MLP neurons of a small language model. Each row is named by its layer, matrix (gate and up: input weights) and neuron, and shows model dimensions 304-495. Each number is 500 + 25 x the weight over its row's rms, rounded and kept within 0 to 999. Numbers have three digits each. A neuron's up and down rows have the sign that makes its largest values positive.
After each neuron's rows, "fires after" lists the tokens most often just before its 100 highest values on Wikipedia text that the model never trained on. A number after a token or word is its count.

L7.gate2588:522517516466514474533521529497470508463467489470511480505449493507500496543527494501514476480509520476515494513455475517503516520477503513516540556488497547496538488526494492497515494508494479539503490493496513513520500512494521506563509496514467479505441499508495472461528541473464518484543524495480478502500499516510522507500527495469497491459479452507511515459471538494481515539480533447491507521469468457432470466510530453503503493465497505459482518496540560512514480526458518505519507478499459476464482479484489467516498458505504504513514436512521488464486468506536497508
L7.up2588:517551488489498507470500479490517497478526555505482489522533508480496469491484544501480526517488504488532523519539503512472460467484483503523509545489497519466480540525525473517505487519520489516477555529484492496488522482494476496530527518501490503486477536498516476509479534484484508509456473472486513497500511502547497463498502487507530560473501513512528519465503462503489503524538490530541474501487514507482529513460512513437489474464514529509477556521505500522515511486469516535459480512514483511490554492478489512490515461481456503468527488474487522516500462458516512494
fires after: " |" 61, " " 8, "0" 4

L7.gate616:490535487523506448521481499548509542520486526541488476495478554489506540499464488457464515517530511508490513472491518494520490512502487521472457478499537448526524525497540463509501501463533497480500525481509506466470466535483496498537496544494495486467487441506519464509507552483502517555520491477475505481500501538523491518494473537506498530484493496506549503485512513466496501527511537516547482501466453518482520502462535538568519465523489484462474509501524531539507496553516533511499492482516461516501478498546434510506525507508527544469476506556484538502480497506490462479
L7.up616:506547471492469506524514518528514509502545514501465504475538486508513503469532512504490473505521489492515516526483512554469500524486529471548498491476475486532503507540482537503456491477516522508501494504519540499512523512483504441524507495527511480530467497478469515527517506477559491465470494483521498458481488528470438476450491499490475450500516497483521496522478537527522511507515482476498482519503475535501524471536467503506461505485478482482517539474468488578488496484484494523503503538496491514484511485482504534519517512540478487479557497516502454454500439472477491475
fires after: " " 62, " +" 6

L7.gate2749:511499456542520483470488518525515507490524523497434518512464508519499465472475457500475494508488535493480512517483508521509451523487500517498540485500504517497527470496505488516507470490532527494485522539497467494524484421507477503527511491479474496498488501501464528480543496488487537506444449481489498524542498542548512488481490492451505489482488490493501510539505562452498541490502495490544496522489530520519536512485558511477516455515522479482496498502476490535498478494469519497516516475475492504483521480494523485474502510485482487490542527540529512483545505507496517512
L7.up2749:503525554450523509461500506503514518491525503496447506508524530455463491541487464494471492499508546443488486460536516520510496488466473506506497516502489544490494500451500511471516476454503503533475531544504481515469517485495493504514513470501511465508492468489514503481471557480490496488523476512497482508540495495494499520517489489531496538482482528488476497489488510498518541519504472485419517508476483527474497516488463525509488485482534478504536528539489482512508474480500506474501514516528472457525518470518503495512501483553514569483482493486513498515502491486489524484
fires after: " " 41, " |" 26, " (" 6, " L" 4

L7.gate1699:514496477521495584528506494464521527510507487490490505511523520532497543495491485503537487550484560487447465551473570508501461475477516488533472476469477479510539508467505465495529520487476484481515492525494475492526489553502506477463515492481503507475503508506495531484520491537493498493467524578528494509474516508468541521478488448558478556522492475521483528476517484508536513525506486514494488515448472508460475496499447491509505505476447466492495500520494519548498490510521486458518532478476536452473503504500573550491511471479472511520466500500539502499518491503499487521
L7.up1699:461496490492505518481477453517514510524509506466492498480486544518498486528476519507492492527489499497490563452512505515546527479483476472473482505524473502524474485452527538480509546565510516517495458531493514504535498520487593490534457536515552553522478470506483542505521508529479477499532458451536470521498505559495437506476492525531507480471493520482534497466512499498469507516549485487518512492476461531496484458491514532500446508515512488516523493503487519466460475509492531510497491501493468481449512469521446516502496526499514494512461493466523511511552510531495471483
fires after: " " 49, " Le" 6, "ory" 6, " |" 5

L7.gate1958:480489494492471441473495539532444544480499488499473504496482484512531488445516517496476521505455501489459537482462481481528514506524484537511543534491517527519488517483490475507552499486493508490492493526549490469473526519486498462532502497475511515508451545523538557515513515504499510473513521518455479465441529496500489519472465443459547534434523484518505512529494535501488531492487496513501512495466490466491460482454523490522557497507484478523527517523522463529499506526496494438518522529521453499526518525466519480519475494466503538501537493497498505458492484526490514484
L7.up1958:510512549458463489452490495485493544491477499454476527466526496528515474522490471534494567502499492504508527518518507501455480517501515467454477509485471490504518510507493490444506442507526480520507540450480495518518488472542530502515509503468489502486520479492476519489475482476533469510505495542527498500494502550531507505489549491496499509469497451448460518458480513496505505477509516514458515564524513563531541509591481524455491510487501495498503463536480517521506502487489530499500483536500490498490495511511500516547505502535506524516507491513530498493528487514497490475
fires after: " " 61, " (" 8, "|" 6, "\n" 4

L7.gate744:503486475504476499497520521487491538499461499513514526513511527500511486495504484471463469506522484472509537520470491511539516476566476502522509494440527504493512523439522471490564469484456482551474499518449526479523478498535527488510523488497515530472504499551546498504479497513517486504515493500524466501479545496505462483486504508450500484492495497540515491456488467505492554493515485551469508522483494455527513484500550521504477518509481508476463452505460461530529507468505466514522488542523486502469520477537458486481468486503474495526534491512477432492462501481501441472
L7.up744:535494459480499541470492507534524567507534548493468456516512474490507478490517483510472499479481439470467506565494467465473489476477530515504529506499470522502525479498493496530507522510499508446447463510498512516534478498500486486471530500490465482538488496480495525475492532520505540482498500529535481516497562478504522544512510464528487485501517483501488507476476489544493493504482518480540529549502493484470517532503520463475507477470488533503499498517473492474499493504495526488530479489496467517513526491549489502530503444503503506520516471477509522470499491503464560516
fires after: "7" 17, "|" 13, " " 12, "8" 9, "6" 8, "3" 6

L7.gate491:534469523485487458538503472523539494468503559467488503504460522519442477482481525501517494502509477517535507494525433504470472505498464508444473496536550535484462510490501471504484535455552489477489508539536510498504499516481510494525511481514495451515477515498493543535514526541491487490468476556495530470500470496530494502513430504550504485505516485499533513502536463494512507517499479454512500495459488519476476498482479519510525487525523530432497500528511505528489493545514503448480499471563473519463493511518553451525551527517496513523512455471480517516501481464525489495
L7.up491:510499490506482525526497471523484499514439490516490541458477539489476514495457537484522541548502461486530476503497467535546502484508495489478482525506485540467471476522532488512502500482514488491489511485491464457474505478523510501512499514498534522459448522468525499520478503503507519520512506499528472480529497549517460459559520514483493488483502475513497513462483514451512502490490532494502522527489518514470499513546470470509467507469513489510491477495493506449474569467467518511503510526547498541491554527515519484486517474466453462488483531519487506511516507482466496496
fires after: " |" 25, " ;" 13, " in" 9, "|" 7, " the" 5

L7.gate1224:481526481534501515481494523453467544492492526521505525507494522527534513480477472507494481485531517555526490509449474487505576537481527516501549537493523458483481496525515523540479509476515491470538500513466433419485517478514521513522501496510510506473482476540523533492520520468537513529517517489486460539508496523511477531457483469478515460487494503476482540493558526529498521461491520516519450485460501491456489505534541518492485480481505541451463498499469512495519494456492484492509503530455498508510439528493506541538480482474491477474534549490476508503500465480511517460
L7.up1224:504475501496500503536502455524485517540499506486495522525466508488511513490557482469498499472498456506533505508537476506544499549496494497501507468488550490474513482528466455496485517485489499498485503490492492504477476515504472491527501477549485458475481500517508477483534500499531488486516485488444476540535473468547466508498499508533491470504489472513558477492501477531499507467484491480514480510451554484503489472510461503508534500468450510504529504478558531520498518466488516540522528506457467499507468466488527468500510503544493474538510522498463511504470536513532523504
fires after: " " 39, "–" 9, " |" 8, " won" 4

L7.gate2458:517497510489472492500495477530534509525499479482504522480472480507469518554413537481506545513535539549518487499536461506521514526498474530483470489475482530516474508493507489466492484491450451512524481523495495493526510496526547457475518508572456492487449496531473523505539505514504478465501435482467527497507461522519488535464519494547501529465508512483485519473521522504480522533514494496498530536493484514478469489537499510512529496447530515511505489473468483514515514551493502493502503501493503463521506478522485521498501471515511505542472466551518505531509469486475503509
L7.up2458:449470494502545494506452463477528525515518497531527520532515517448494512536478462465547503528519530471511486537504514493480561513477548517547479471516498537472494494495482483527480479529471519487482530496511552477514508519528506525527501464506454537485532470500505489471501483551495519452528496473494450510493514516465492468491502502459508509505513480451475487543482460512498535519485495468565502528566525487495518479509528537516503461502486524525454508485547518488508499493508528496538521467539501454466487496485504536475532561496518515509478498491529473504525479483499486512
fires after: " of" 28, " the" 14, " by" 12, " as" 6

L7.gate969:529489537490488471529525495505514512530502502524495516484504480466484518519511468495465476540484508519447503506504478491524519438524498512490501494499482550500486507453492502483498481479500507516480486460548518572501530474507483446489522491479501506489485475480501511491521491531479473481509494482458462435447469533497497515477505519465471506476474475497489470472474488490506524566506527493496487504509480504519521533502514546483531529558504464500524507543520549488464533516496497453503492494528491484487514510488504519516541480478474479526486500529439496466488448556498482505
L7.up969:474517519499520516479488510534513498487527497507504488514451511508503477502516516483474481505518521477554489473489453525477491510511497534491497455476494511487514484487519482520485467458474524488508533505534499504469505474496493523473493509486543507494499478538543506493457524458479477470521511558523512546540486461528489499529455531524464501455511487465515471504442483497486530485544506514489496480487485503506517501503514520518498501490493455501546500486506477493477495495509508539492439551510465511521492487483541497478484489492540483535468544482526524538464509496514481486
fires after: "–" 39, "201" 12, "195" 8, "202" 6, "197" 6, "200" 6

L7.gate2305:493522520510488490503476555532500546512505505507505474504500496548525504488485506506447555527494530493477529505508465473484508516506519486461465512520475467499460518462530516535500504484464532486486507482491499487498505464516510510530529487505430499464552471500523500472495543475490566498506506496510532482515509482502514476487520483458517482468481455501507501517529442500520499487497493537472490539514476469493495495505525507502522499523517525444448518509400492476496521505472472476501530431443471461532466492491567496533542467484477494502511505498497491493478492532528523504
L7.up2305:517484502473486479506494443527491502542459471503513480468486473483470495487527535493541490513487507483467528484545456490543490491502539530535460497513487449523479472498496488486494509512480501495512507492522502509530481498496501485529477507541488534496505522542495508485545529497496502512533486474485483510492499515481458510511532486502498484501480503527453459471539513500496466498525500490457487502509522514518507532525486460468561499525546556456490515527479525505511475543494501505561499490451505505506477480506462482471515505505526455512486513515480472552512522519512513507
fires after: " " 37, " |" 25, "1" 6, " (" 5

L7.gate742:505529542496473459543468462502494534518506458514495515514506500504513510533493466490501524486501474495465513475513473466516489518507504476493488474479511460536494496503516535511488448535527463516497515516505496491521458472487499482529508529467490540511471520508510509511515507478477513453521531460506500528511485483535488463463505485436506478499512470509495491506484454515544480525516489458513504476503493496555490528508538525501503497502488508488508476525510546484495524482478462481463534483462486488512500507511524501530501478490484512474578485551496558498527506500481455546
L7.up742:525548490492528493487528503500499493502517463519514539501530510532509523510548509466525460512530552504554505494472504539480440494548529488508502510505462523520506484515476498500526520440508512529478507548486468515484473519506494527538473473504474492505475524507505489480487531506503449487508478474455503496497471510514490393530451528489493442504475497516509482515524506521512497509508500509484478498465508543488484488470508499525456486522509491514486493528492479489447491514482464516530474518547483522522511507490496476502477491483509486480536497492515462529517519526494496505
fires after: " " 82, "\n" 9, "\"\n" 4

L7.gate261:536514492480488527489511525479503474508533527490500486528505477481486514468493503481538485509503490486511526486479473518536499483489507545520511521471496458556485542484516523480528497427491469508470500552502549483528502533507535559527517525536481498487502497513502495524513503516510486504481496492513499511496506488462455493494476500485496533480458493520537512499487543512539510498476512508501514474514467486498503528542496481455487489515523473436464481465505508536530531490485504446513502492462507523491465511505506464553475489478484473519516542532531494500523462493498489514
L7.up261:458507498514469526516528511506552531524517493484449511503502485494481506493452464499513502528494498510445449519505497487532490459457549504511547511505490464527457485503485506500462496486509539523527478540495462524541494500488521474483491552446520493455503475532497517488481520470461513504516449523545521500493504450521506505460514491460545492495519508537525563475486496464471550479495487470534471484513491518492542503469541544471508484493520498538546491493489502493507510490497469506528519462473491507474505495495505480524501489467492488467525509512498490526521507483482489481
fires after: " " 85, "," 6

L7.gate1151:511507470493486507500476495518487547569507485477498549471504507516531533497473559463540526541518482562460482490505442510514496561506498484495502530495512474485479510485484515531535457512503473510502502520519530469526512467548486493521477444511528537468451445528502502524521496507484485483509537499498517502479479509499512438515445488463501483472490486504541497478492489483548532513501543493511452523484480481507512517497495555477495554512482476484473512475496526480492512498505516449488516477528470458522461509496507500524490511502479481535465500431431478443452532518505477509
L7.up1151:498488484509501474520458486500509488458505487496489507521477493483532511498500498472525497474503477481468544500508481473521446481478506465512486498498508484495560505516513477477431518465489484500558546502471467508494492473503499502489465488533520540514516496479514515476485503461530510477517472483502470512471481462522474498502451481498554560512528536501481485479490475483435515487473440523522557490508506508486519534539496496500499452440524516521509507465558488504516499512472458452504454536515500484516476547501475478495479505514557532494499478540493550515450508501508471518
fires after: "–" 34, "|" 28, " No" 9, "198" 6, " |" 4

L7.gate1425:505514497511519517473513532490512486517488469495472507472519512453478531466516493473484496515503515527494477514469476505529510471457514492493517523523507500518466484509490508498494521523479500507490505468486516506550521512467483490491508493493481524471431497469463569473495519541455493474490476495510463559475478482468499509531559496476544519481513492516542510475507511506505503483518528449501536508486436519492463455517513518509479515531473482481521499528484526510485501484519438494509504500507484455531491497517496487525551480527482519472494469509489523474489508529512476477
L7.up1425:523539499515502494525484526515488521531490503490478494478496517492504532505520516467434508516510519560520492489450486516510523491478481464525498480497505532490506525492514482509494460477489495491493518495472513514488502479505517564540506480497532469490488554484474497521525496476490496464523496488495481503524531481503490468495482449502546554521478488503532536568534483470514485499524508456517477510457488523478497491490528538494457495501490531489508495450556445475550473499525526530513473514485511525490527517435496505468426507505491515490499481482432490504520511498504473546
fires after: " " 74, " |" 14, ")" 4

L7.gate1310:505479500500506512505500515486491457457511494503494485537478480488491517487478495510494504531520465490501493522472486512486489509492494490478495528513562430539451476476485508501520509513497536491510491534482469534530478484512507447480516504496506502500538490531507559503499472469486448493542475542498485482508485533516497514506516502520479501477485539466498469495509516547454527534498498493487532508516455523511511477510471533512491523438512508507494526521524535493466530483475428524555505508526518465482463451528501556526512537487522522508468493476494502457491483529499480486
L7.up1310:546498492515484525502513461496459496514517499506525517476472477511505484498504491481525555508530516485488470499459450503538500488489501457479499545510504492486473507476525483525534525476544504578526496455457490526532485530503508492485529528479489505490482454507516530466479527500501524475480436523497531457508499488498528500509511528487492505493510474480555484475458486518519486460490483463534465477508484483471466488500563504494507500496531491537512522520503471444481528474527522469499497529469469529481498509465467518502473509538496456456473495464504487516510515533538517495
fires after: " |" 47, " %" 6, " the" 5

L7.gate656:518463484501516473476491508522457480540497497448500498480491519478562514499489490451488486509505492514483544507500494481481476567533486481519542507479483489499505449489517509481546527501468514534468487502519565493499431502508494450490502502524498516503465508521491478509516525497467549485498492523502537518516492501488509482504480509476495484496468516509470471463496561521557512518511494508525502517457494510481499481500549511450525510515444547468487494516504494506457483522454484551497474485520489479468484506567509457544463522497491506463540475493506501478508468536490491504
L7.up656:443518497504537504495504457520504538550445464490498524484540490505514462449463502438513516485492526483473460461481441507544522477485502539496518518526526538493492522468464514495510501512510484488486516482486507504490511540511524506494513516486490516510495487526485525510476502499498514486484511547494487479519514494526529495529454538521529468463487495502476471473523485507486538466485527511508540491460549520519516493481499512489569477474515489475529500530501489503490542503514507489512492515487520512553486478531555491535466498514494499480516528502496523494478488502458468475
fires after: " " 76, "201" 16

L7.gate670:484484473466510464490503571543490483483496512493487473503536524498527571524500464523523485514491505495496469508491518513506475498491497492528527501473446516534499461473486472503513494495449478464510498518508487477494524499497469476511546500480473501501487500540489562465480524521518523501524521546476505493494542474526499527494509475480560505458500479512512510479459530522509505530517503521522495501541473463507533495508513541548501517493483521501523537474509520483512456536473502421513502514524527485517500522544511567478511506493498497496498487511491507473475477529489492523
L7.up670:511469499479442425450461491488521508498584472481490470509477494534457506523475479456520483473498504490497533543467501519493478477494493513507504499478521542492471527518563473492523502482509522534518552485471490531513488495512462540483500544490521488478505497516468485483477485473487455499507523482503466516484551491515519500531492485495534517507509456497484515509543544510514483488518444498511481540498476517503500488526505506515502497539490496553531492519475513534504507480523478451476513491497493532484503562467522505465524487516564528488504453523474486512531477492506469520
fires after: " |" 22, " —;" 13, "-" 12, " the" 9, " No" 4, "):" 4

L7.gate936:476507478532518489496554536540481530519504518504523462504521520514542488524459449465453535528516478506509478502540509512499485519529547479510487498473526501494472445480509537498491502426486531516470496492484512509518494480508490468527413511472485500485473502516458501494504536531465475443497495509520509497499518497533513514492487501520496516435504452490517498481453520466506522523488460483550498564467494570465529470573498491461524486481460495486503502476509539482508511498479525486509531480519479509515453504485486505502486472492513519502527461532477495497481509471516474522
L7.up936:510533470549507481513516518536528495516467469511547514511525470485499509445476535478498456539537502487515456486485548494519488456539491513488497508472523486491506524499543528484421494471484507511497514443490517515497516475534526460479500502473486512478496497548512497538502514495549540490493492538495495474474510513526479490513518534517480514491501502482478449496520533496487505528517519490467450511465484516481522530455500504501512490524498536516491451509478480492534478546512500500482486469521463502475481496494479479533472480569500496495481501529492516495475464506455488484
fires after: " " 23, "\"" 14, " –" 11, ")" 10, "]" 10, " -" 8

L7.gate48:514521561555475504544523516518498567489514516519503469507497480506482468535508518473519487520503455499513477488502456525540472498490513517480537486505511494500454496536455484502481459490519499492524500498491512463513505501520476475518533493460501459478571510482504509491499528512482513475497523501516462492516508512571486507465515533509491514456486497522477480511512480490484480531523486547494473481460490465491498496499525525495439527503523523481475513488511483508470501523486483484499479481519481471518484510520500494485546500461512491494502496487505499508506489537480487534
L7.up48:505490486506516505486524444468499523460520492497497491547484493500517491503481521480472521497485535504503526451534506519475488468507482503487478542496507473477518512529506546530495534484515537509479530525505481512523552476485493487526484550468542498492458458485539535461474464503528502535517503538510465522470519484510453485503478470513500502513529521501544538477497497484524514461482487537505498555501437538521563495507482496482528511507548501524513477497499505433466497485506476483500498515503517516491511527558511509486473525500526478484485510482445499490525503464490542512
fires after: "–" 17, "200" 15, " |" 13, "197" 8, "198" 6, "201" 6

L7.gate2135:465512452507461498495561496494513457547498500506490503504468508524531447540505560488488494533498481447494500485522449459527463528507492506514500510449495473479493442479507514485471486473499476518477482476478503499514493445557497499534500516517482492485500524482487502485537541467460465467520539526506476511493510466548510540473504511469464502452468480502537506513494502513491492541489488499559478524507471534505494513506494467531524462516502509495480514487486528492493497469494526507518479527500507468495491481475475494530523508501478479503538464508484533527505467502491469490
L7.up2135:469458517474510500496508480498470486487506500514559521461508519468538477515496536484506493501562518500505525505480496466466490550516516494524501510551491541494504511523505459488508522437513494510450463501509485508446527484519541511500477489464487496485504538452482494502533550531508465496506502504488444459487465535498540461518471515471451476508499505460481515504505525475533521514452541488428518514440517488527498507479534507483502530474529515480506556534459490488531511489482507496449453485527490490509493470490511488539520512479551525499464493506502521470482552476478461531
fires after: " " 44, " |" 31, ";" 9

L7.gate1690:523476522511484503541489478522544530517474462501467494492490557502553546529520489473493509584484480513480508492511500522489512479494523477547517523489536523515483518512527530512474498537501451509499479486495556460496523494519475507509472459518467530478476468466466487490493497545511484485490486517499466527507492510473518486516459489514542531479471519519500504443507512484503492490502478478512523470508459473509492513536525457517480509535505529451507504510506505547502495503520529531485493490486476495494480496523473486543505575496475503491484499449486513502513505500497469537
L7.up1690:514515507489523492564459522504491533450498530492481530530513521466507506507479500506539495551511465476504560518509475488535470511428515529512481523459513459475487530503554477492485458484509505536473505500528521481498518506514502485484487488497545489473499505494452500492481471499485513537511520505516498476590510522484490512526488514489511470478504517509474524487489502514495467482513498504506513524502475514492509495488518520523518513468505518474455496484509486512490470494487540548501490503511432501468506514546505515521495466563461523485489477478473477528478503518441491536
fires after: " " 57, " |" 14, " (" 6, " It" 4

L7.gate2476:544477501442493465507537484529503522492535469497486507465444492562459485507504514466537450544510483514477509484511472504531507511526501506515524550442456516499505482547490429530512461509492493464466537532514515511531462480521549489500497503507555541449459495508475494515460480521486497518516499505480522524496469450512505522502493499477481519511509488485501502499499483514529521528533540513531489467496483473496500487549548519462514509504503512524535542463520545508496496507474523500473520513506486476504482471510533491529500504512484468535492469475480514487457508547527489508
L7.up2476:493469478525511560502520521441538523490479441474489536513535481511527466478516522464502516474504517531496488497481484537457480503513450534554506512516508490469562542542465557540457501493524475521495514539527480524522442495487498546481472517503525493492492435532477500535461465481523481525515495451473473482474493486477518499506528480508497495496472509472549444478512479494483526443509503481506475473469528476474496464501496513506507516482510489508450487476499496467494503464483458488501451513523496516514536492504510506504463498518481505481511456484487549501539522500441499500
fires after: "–" 55, "200" 10, "198" 7

L7.gate1090:457482496550490500520455511476493517497534526499500516476468507546534532535500547485508473507476505489545478520532520497509484503493503493519510506462503519510518471501528497528498518512499489499486493501515512486495485479534490507517446526516515511504515466515465532527448456523490478454543514505523498505506511519434536503502512530484493570514496502534479484488476495468536502501483500501528483497526488491454489538504505474468522482503498485484487530510537496485553489526526500487515499482504526488511550469475521494504519552476523482480506457516487442471488466490458490492
L7.up1090:483467512520499468503544514463499489467503494555497523533494525505470496482489509487524465470465483485528518463483524484494516483535475499551488495529503525539507497502478528481515538506527499513514524518502492466464507551497532515510505547551466513523473490516458517508535496534499502530500455487499520514466493539444508508496491497508455463513518531473483491516477500506479486526525491516526524532518504540490480513525471514472515490523512469500537516501511506521522529502502460501532434508502501484484486482512463511463496464514485465490478504468511486497504504491565548526
fires after: "." 56, " " 7, " F" 6

L7.gate1649:522506506492492499521494535488468503510492456532497523482520515504498493503470515490469499536475524530457493490527457510427550553472508477518522523473466483545467516463489507507504497483476485484486463536507510484500500510518443507515531462524463517483465521446462546480522512494472504464515484496515476551485497492497489518495516517438487520454535504531455518502465507494467488493452451482531516527489481444473524513478532511497501504481453558473475492535486521511433500493525484459545504508466497486529521520500546521523486473482528509488486478455490519485483499465526491488
L7.up1649:482485479482418460545469456536518492462496499521470506509533487490490482441458528501488509462496502485477579473530514495485495495478491459526493528490499478503515485474498535505509459499533496532476483501503486539508496503507521497504518513454480496473495493458451479518493523549483470475487520556503480484503561471485508470509486505492502436506503508517518505467529487463470514491496477524508510539491492479482499481495498515480507466484522463501464487489459539460511464514472515491499501512501474488527507506499531524524529487490479489490492485518496506527476477472503498515
fires after: " the" 61, " R" 4, " " 4

L7.gate414:536515501499512514509492503520512487520522550514548498464491496534518530495456528462507514484508496450517488489553472468540485535508551488491496506483480493497499521549495519506509518463497507495481480546488541502500513504502506510524490491516487467448495474504472529516499531499501538478515519482507444502523485475504486475495484512492517492458537486510500522531506534493510539489530502506495460499523457550501513511499532509537477494462523507479451539499446544482495467500524498511495518484541503509535477434532484492533545523469493473513519506510485519515494541475445511518
L7.up414:493518514474486485512493500505515463539494531486503510534461460527485485516475558499523530503464480449504508515549495489503459528477524495455529479513496505516489537526413498498473529454505483523473510523514470485496498491481439498469499497519497490500492455512543513481466487507509540501453494488545472474523520506487486471510482506518518512481510502490508468495511508463468516513506501506511482516509514502509536540513503517502526498505513491489452518506485492517508486536510471516551512465507526495497511489512547498517532460488458462467522465523497525538534489494511537520
fires after: " |" 57, " " 20, " (" 4

L7.gate1667:542522477499507546497504533513466474468497494540504543511473506496500472533541508456511513504466494476505489528470454493481513495484485491531515500541465512483457509475460473490489511469458502511510529477501508523503509452469516469535522457493510504481513503498503542500505521502466496501481436483511519471509497526528506516499508533476522507463463467518473435473495492484473482488524553489513522530500478512525501502476541509503465525432495459505528530498507509556476485513490476503513552503476480518529508480509510549510503509490466506519522508448497493486492496511493440536
L7.up1667:567512532472502516499482495498529502528491481501500536466489480502520489523520517517478511506488516461491496505457521461539486476483475477535509551459482533487503440518485522498487502489516497534486562505489504515548540490493534532507509519494474441499481502483516515486480506476512535466549465514480485491507495484521494523503497514492491519468502477504490528489494488497509509462449496488513480442467509503478469511496449537560527481512483537495454497492487445501521520545467455504463429493468514471530548499524492503506527479476485485481476452501501522473503475471485492501
fires after: " |" 67, " " 15

L7.gate1370:512486495523536511486503525478493521513485504494530536504507512475512489497500424451569516510528525455499554491500473499440518491541482460517473503517479517484453486486482505514456532529539525555521454511475476481535500489497512491496487486509507458473523502557523494465497458523462521486507518499533490485518472516518521496476464502509541510511517483545486477502492524505482507504467487491525488480497504485547465460523523504521524475459536493458503488502479474519517497481493537483494518512475548489476500520511544484472498469472544514513498504521520539516461492487502465496
L7.up1370:483516548486467458454485456513551495518476554481492517545455497480518478503516489478476542494530520497549495521500486485536475461474492457506536499513465507522465484520522496509486496469514476509498498518486533524547499451475512497461446526474523473474450522504481472485498515489502416481539537532490507496507512482503503471469524487482510427489515488494489462501518506449497534479499504484499506500480461535506496505552475449458550503482422522499495492504502498536475493473523492492467487433519510497477522517533495466548482472488509489548471527520479464468491523519479515487
fires after: " " 29, " |" 24, " was" 5, "|" 5, "\n" 4

L7.gate1505:497479477435451531455508499459474503479540505498494489477502472484488467512506499473472506464500509516489493520470489495519531484528472518493539467503493496503500445503464500498516478459499497482446521524479500498494489502505570487532493472522481526495511489536454493461437476468506519516482500513547503481443489469515503499496420498451502507485503482489502486515464531509521507486497524517528473524479499509512525578522483490489517492463510499492486494475520450506487492498458517505501506490487483537489528517512467471496516517505495489502508505497473515495482478528513465477
L7.up1505:514509507502431540511488501500517518521518542505498499503483509545481528478502528529507522530490475421503502474468498491518489502450508503490429518482513501526458496502509492502511529481508445536527506487508539497461486476513489517486505486520501520525541495507504501495454531515513486496551549504461460536509536539510468488503482431434547557536498503541535497490484530520500478488488461500528484464498487489490491477490480507503516494492531516495526476437479460433519503474505536528471462474497505541499509515509495490533480511547435481541511454533483494501498474491493460502
fires after: " " 63, " |" 15, ":" 4, " (" 4

L7.gate746:498507476556486513476495520512455505541511496473495455541505504506514507535508529463503510499526497514460515491474474516546513502517504484505459504488517444499508511473529480486539538481525510539524454503516489492505473493537502466469534489487507541477507448498523450464495518499550496507508475501466535509476525479467480466461520511544511529460470505527529521476520496489520471507485499516529435466486538490486540522482521529518516514515540548530478486488494491513511477507517493512461465505474496487454507482482500488510521510492481512464505495522504500483482495517501520454
L7.up746:491507489475488510470465521553534495513550502512527483482508462509451485458483466481453464542497523472465533489529488480521484531507539495508541538529497506546477498514476488483549493455462488512486491504502523498504493501489485488541498495456490528508468505536492522541535491527452520505509489507498500512456544482459455502550494499484484507482515512509482504496470496500451494505500480526494472492466491530499537519571542483450464462522480489474522532531523516479505518509501471508511519461508476474502477535524527503508469475473514515507489516491462483499503534496502445458
fires after: " " 100

L7.gate499:511476470516494515542541504497518526502542487530506493503487495519469484523507524496496530517516519516510474491522482505537478519515487587525452538501514520479455489509488462508523552483511517528457481497512480497507507498504542510472488494521504521493498493506485483442518497517459502466478494484489484477469480508511495494524534472503516496477499524510519494466483468483534551526452441471515525534479514496465476513511489486497525504478498482508479493499515532546518490485493506491461461502486508497504510503490525492507502486476516548501563495486490505490442530511520532502
L7.up499:536479512521504512489553489474487524515475488480490484528502502492494463509425539509509522517498459493496479493525506516497501480513527526436509518509533478499485516499498518535496527505503531542505500499531507508470502471516480476535502513498459511508542481489454490535495492520501515513515450500497478495564438516514522506491488539475515499491507482526527502551524489500493417527549474473474501493486528489528468541504510488534465508476508484546506497522543513492511527496552497445481461558524498512528485541522494467513512450509498492501520521511518486545528519505489503506
fires after: " of" 29, "." 21, " the" 6, " |" 6, "There" 5

L7.gate2463:521541527524505495482509488508466478537508457543490512454477504499565510483491482497482488474508509500539469513470471491540522481462515497484503483531505489475475494485486480494499455466516492563454497472513523491532525496520515529527526488497492482453486486471528550469479491486490532494469513476481498527491522520511467519506487532464543483484513437522497567499546513496503528495534530502488498482463526464500467503479510541508523492538455493474477494471488558516513471463524517537513506506478488496486495504514462489536540531492488500511488483487489493477473478484503514496
L7.up2463:504490509473497488462511479474489486494578498496528501512511478561497489467446523527519503513503463431502562507495527492536514492538416505516463503501547503450467473479514481507477515478442526492496470481499456485496505520527499494476479488550559529473483435475519505469460494491501535536516494468473528477473520514524511531555479482524482504500558500515447495511515488492519458542474458491523508487509512494524492548473487482494556492494483533506486465502507466449504473468516464512499544472493521486477497490528488498504474521483485516474486526516519498508519509523490478486
fires after: " |" 50, " " 11, "\n" 4, " a" 4